From a checkpoint of a small transformer trained on Wikipedia: no biases in attention or MLP.
MLP neurons of a small language model. Each row is named by its layer, matrix (gate and up: input weights) and neuron, and shows model dimensions 96-159. Each number is 50 + 12 x the weight over its row's rms, rounded and kept within 0 to 99. A neuron's up and down rows have the sign that makes its largest values positive.
After each neuron's rows, "fires on" lists the tokens most often at its 100 highest values on Wikipedia text that the model never trained on; "fires in" lists the words (lower case) most often at its 100 highest values on Wikipedia text that the model never trained on.

L2.gate84:56 48 31 51 58 59 39 44 18 51 74 34 67 41 38 31 36 53 51 37 60 60 53 53 45 49 37 39 48 31 72 52 45 69 36 40 56 58 49 74 58 30 37 25 51 60 50 82 63 51 51 42 48 39 36 62 40 76 56 50 49 52 74 42
L2.up84:62 56 44 63 58 36 65 42 56 57 64 64 65 43 58 65 33 61 61 37 48 56 55 17 44 52 36 55 56 72 35 45 45 61 47 68 61 38 42 72 64 65 39 19 35 60 43 59 59 40 54 61 62 37 66 61 61 54 56 69 39 45 46 49
fires on: "ail", "ap", "ost", "ever", "on"
fires in: "railway", "railroad", "railways", "never", "construction"

L3.gate566:44 65 66 42 56 33 45 42 56 75 65 54 43 51 44 43 53 83 60 54 61 49 57 56 54 30 30 88 65 39 38 42 24 64 55 57 45 57 54 33 34 43 54 39 47 58 28 47 54 46 53 49 34 55 34 60 63 24 56 49 39 46 54 60
L3.up566:63 35 43 62 77 64 52 23 41 39 47 47 51 51 57 49 42 66 51 55 50 54 48 54 46 45 66 56 51 37 44 70 49 79 70 54 65 38 57 54 52 19 37 44 49 66 57 50 41 65 68 37 44 45 60 49 47 61 56 36 32 53 26 32
fires on: " build", " do", " go", "old", " did", " so"
fires in: "building", "hold", "did", "does", "goals"

L8.gate289:65 64 46 45 58 62 64 60 46 60 63 54 23 37 30 55 56 66 60 57 34 41 60 55 67 38 64 43 66 47 45 77 41 64 68 27 59 49 81 40 56 49 50 59 55 37 76 54 36 54 61 66 56 45 43 45 54 72 55 48 74 43 56 58
L8.up289:70 40 57 56 67 65 31 63 53 64 23 55 60 35 56 47 45 24 49 50 54 52 62 50 54 46 40 29 53 58 58 56 50 54 50 35 61 48 36 53 61 40 33 59 53 69 57 38 54 37 54 51 30 23 58 43 28 61 40 65 68 39 60 49
fires on: " War", "ay", "ays", "ar", "ath", " year"
fires in: "war", "days", "day", "year", "way", "death"

L3.gate618:68 58 48 50 47 59 65 59 37 37 58 47 53 54 45 65 57 57 58 45 25 26 55 59 37 63 45 51 42 20 60 45 43 50 57 87 47 46 46 53 49 56 40 76 45 61 38 50 54 53 68 34 44 45 39 39 61 59 22 47 40 60 49 33
L3.up618:47 60 44 54 82 73 35 48 31 63 52 38 40 51 13 60 33 36 57 66 24 47 27 61 36 46 49 44 49 40 63 58 54 52 51 55 26 46 21 34 56 42 48 65 42 34 45 47 63 57 53 57 48 41 45 57 50 60 63 30 41 48 41 68
fires on: "9", " known", " such", "red"
fires in: "known", "such", "1992", "1999", "1993", "1994"

L2.gate480:38 59 38 53 34 56 64 25 60 43 52 46 45 47 62 42 45 43 52 59 72 52 45 37 61 53 57 31 44 55 48 40 38 31 54 64 62 57 59 51 46 19 47 73 38 42 36 39 49 61 36 55 62 17 35 71 44 29 60 55 53 45 54 57
L2.up480:49 39 67 40 45 40 52 60 64 50 52 34 72 40 56 42 43 28 46 45 53 62 57 32 41 60 28 39 51 37 52 65 37 28 46 54 47 48 59 58 59 30 62 49 53 40 38 63 55 65 40 45 72 53 52 47 53 34 42 71 54 51 53 33
fires on: "ft", " album", "ck", "ack", "ague"
fires in: "album", "league", "left", "made", "draft", "black"

L2.gate273:51 54 58 47 46 30 52 63 42 45 77 57 40 70 56 75 51 80 50 34 49 52 50 52 39 51 42 51 38 36 47 49 46 65 66 31 44 54 54 44 44 35 66 99 52 56 42 48 40 40 41 43 66 64 52 61 44 59 57 55 53 51 42 45
L2.up273:71 48 51 57 54 42 45 57 42 25 48 35 36 48 44 64 33 84 73 52 33 45 78 76 71 29 69 33 41 64 50 44 49 46 41 55 54 57 68 57 53 50 57 50 60 42 36 52 48 60 60 30 71 55 51 48 57 63 50 54 57 52 43 53
fires on: " by", "ist", "uthor", "ient"
fires in: "by", "author", "socialist", "ancient"

L3.gate517:38 43 42 61 64 45 48 45 36 63 61 41 21 57 51 72 58 54 50 31 45 30 37 45 28 32 49 60 43 60 25 52 57 46 69 37 59 37 63 60 45 57 57 34 35 37 55 37 24 47 68 63 58 35 25 44 45 55 45 51 32 47 41 47
L3.up517:50 55 73 59 39 68 52 38 45 31 54 72 39 49 43 72 61 60 43 34 59 35 56 46 49 33 51 34 55 51 46 66 62 35 53 52 51 43 72 57 40 42 66 60 32 32 36 39 57 61 50 47 53 63 56 56 42 44 44 64 52 54 48 53
fires on: " at", " Br", " from", "rom", "m", "ended"
fires in: "at", "from", "small", "attended"

L5.gate465:46 53 65 44 61 34 05 50 38 46 51 39 59 44 46 47 44 66 36 37 31 58 39 35 61 44 38 36 47 44 53 60 31 33 35 35 52 43 45 76 42 41 55 43 51 52 40 53 34 56 64 47 43 80 41 53 59 48 46 69 51 63 62 48
L5.up465:49 37 55 44 58 28 25 33 45 47 38 55 56 40 38 52 47 65 47 41 36 55 38 38 56 34 44 48 54 54 53 42 42 60 46 61 41 57 31 66 61 51 75 40 41 66 44 75 62 68 59 49 52 78 49 51 35 46 42 37 42 81 47 56
fires on: " de"
fires in: "de", "death", "debut", "devoted", "dean"

L3.gate239:51 57 70 35 53 46 47 44 50 49 58 52 45 50 49 57 54 17 53 53 43 30 51 43 38 50 50 47 60 59 68 31 69 43 39 36 65 62 28 57 46 61 59 62 44 41 49 63 54 50 40 60 57 43 45 55 45 45 36 60 49 18 68 50
L3.up239:70 48 49 33 47 37 56 46 48 32 48 48 56 46 41 43 72 58 38 54 57 60 42 58 33 49 52 52 74 49 48 43 49 54 46 32 84 53 37 51 35 52 79 52 60 50 59 64 51 47 48 39 56 43 44 55 53 54 47 64 46 52 61 71
fires on: " both", " were", "ose", " all", " are"
fires in: "both", "these", "were", "those", "many"